config = dict(
    norm='rmsnorm',
    rope_base=10000.0,
    init_std_up=0.0784,
    init_std_down=0.0784,
    lr=0.00418,
    beta1=0.95,
    weight_decay=0.0,
    warmup_steps=200,
    decay_fraction=1.0,
    decay_shape='linear',
    final_lr_fraction=0.0,
    batch_tokens=8192,
    train_tokens=100500000,
    steps=12269,
    dataset='wikipedia_en',
)
MLP neurons of a small language model. Each row is named by its layer, matrix (down: output weights) and neuron, and shows model dimensions 0-159. Each number is 128 + 24 x the weight over its row's rms, rounded and kept within 0 to 255. Numbers have three digits each. A neuron's up and down rows have the sign that makes its largest values positive.
Before each neuron's rows, "fires before" lists the tokens most often just after its 100 highest values on Wikipedia text that the model never trained on. A number after a token or word is its count.

fires before: "0" 25, "5" 11, "8" 10, "4" 8, "%" 7
L5.down11:151127131113149131067139131129134158187139102122138085172115133161141083137141090121097113108128167123129138152134173087107139102116173118146136121135055134136134064055092111160166135119130110136135133128173144130155150111116137144156092079127174130143113139105117139147137176169103140119111143158133130142093148173105120110137174152150144151129139102131142107171162129103129121130107120120139122098134121140132177138126098143131107133141118141129126109128133105130113125120121160

fires before: "aim" 12, "osed" 10, "us" 10, "im" 6, "er" 6, "ome" 6
L5.down22:072134107142142169147155143100132140094086145134094155100131117133189106119105126095162094127177139128113124137120140149110116131110143150125165077119116138118125113123107120116137136144134145122090121118154056135122130149091118122162150150095107129121116130106173112118100142116100118075102152106104108145120154137116114173118105108098082122093103130151171136103143111118108127126080111148109112152131167134137078085152123124127105143164192086128124147151136153155131107118119120

fires before: "-" 19, "ital" 11, "The" 10, "all" 7, "A" 6, "In" 6
L2.down148:092135140093081091124118128120112124106148099095174137126119118097103164149111089125127129166094149194102132155111113116151126148112107158145160145111126105112140144135076148118115129134185095134135083148124103123131117158109110102129177123152118144133117125093134104106172118120165163157163127172121133105163121102120105161176137119121129150102165135109150077125123125128146100117138124090115162139126129148131124135089123137137143130147096165148115142100103127079168109158174139

fires before: "0" 13, "5" 11, "p" 9, "." 8, "7" 6, "8" 5
L3.down232:129089160144098153136132140125145131132116123066128123129089131133130091159144165119116136102114125134079134118122141084146141093094138093121147154094098155114206111136135134119113145130125118070118136103151120134146124155105112140139074129128120098120123169150103126151108098127108159131098096145109097122165097146159142117082141138130152183110157145105101141092121133129127118128174121118118170124151135102127130078098122126082136122105138154181089112094139139103118141091128096

fires before: ":" 24, " |" 18, " " 16, "E" 6, "v" 5
L7.down237:135144145127144110149157113164135139085104169114119096145117122095107132165123130130138121164083119168156102095098127180156089113088117170124093140125143148103088101112127096111060115102112189125106105152140129085111112125100128141146144109155113138133163081108137136137136142132095112138086104135130143139112103170119149112113133101189148111125112086127135140125137110136103108111130169145148172143105136143109118150153149110146098146139139140101137171181150137154138135127162126

fires before: " " 23, " |" 18, "|" 18, " to" 6, " on" 6, "otes" 5
L9.down239:160113186165117141130123108147142105141142115120106111137103133100146128132092153112125109169108149124133078150156119152138152114139118105125137110123121103158120122118132167086125142150167111132133091165119114120132145129171126132132164167133135107050117132121145140109135058129133136066104163142113128127124118122100114141127135112113133095087135129196142135167151120153095120119077117135127123116098107123106142095102108116137127169172132120122095127119087131108111106130129049

fires before: "19" 45, "20" 29, "18" 5, " also" 4, " the" 4
L11.down61:145100115157175135117106081123145129135119070178134126151141144172141138122119120102160116127110124118159178146120113138150089138137168140125115089109117127122149107107105163106111110146089134103146106144093111127118126129152139151106104096108144113101098142143140136109137102115098085105126129104142115165148155171162128137151139113157163095094105151093113082144070102150124128111143090133099082122178099103108097133117116156129120113125129157086067106113115132128131097160122135

fires before: " " 22, "." 9, "als" 8, "or" 6, " (" 5
L13.down230:095120118119146114147174160165098140131109139126093189127080134115124143140139136141131088145123146129125101121130161118142102122117102134115147130129099131167143141111162094165108153168144167085145116113147102156098107090131152125157154108076126135099152150101128104114078077133136116096110147099155158096103133104107155114149137112195127141113127142150113129150095086088145123140123168096140156112156135156110135131107169144093134101175134140108151168122121149119098116140125112

fires before: " " 34, " D" 6, "s" 6, " C" 5
L12.down17:131109129165122105154119097108125081137094102066130112106112133116125136152116141123158087105129101126172105098126182126132156115143125121140112131129142126105141146121078166124211176142138098125163097126187114098131111147099172149118111118138151146108128123121125164104114152073078108094156092101132104103119136098150148145130118131144121155120129130104112131142137069087145133160138122116121105135143167143148113114124133123145125091163151123170117151112132118091134103121138102

fires before: "-" 55, "ley" 4, "id" 4, "ording" 4
L13.down228:130155126082117116145158159110129122129130140145150140126129155073113171125126103144138081124132127097132126148116108146177098159126136106132105101138156136107170125155178114113154133112159175187131138136148118162119127125138133107134124128086087118118130120119112123124120127108137123129150082128146152094156166169127092114117112091146141136109150119104169119156137105126170051141137156157112141075151168160155123118128135113127152115145082099154166119109144124157096118142114185

fires before: "19" 46, "20" 18, "18" 12, "11" 4
L3.down209:124140102108114123111142126167169112135143138091117128114132151136098115077103107149108113116152150147123133147137143112138138128107162127136131167124110127128137105131177140132111103120160082130093159128152142127166130155156112150093075099150143165081113105131138136150100125102165120149109113093117132096146148124185099133180110149128146157112127102122085145113121165160135150095125110088160132144118184147138134110094151119131134129116106152125141173065073087129179146140135127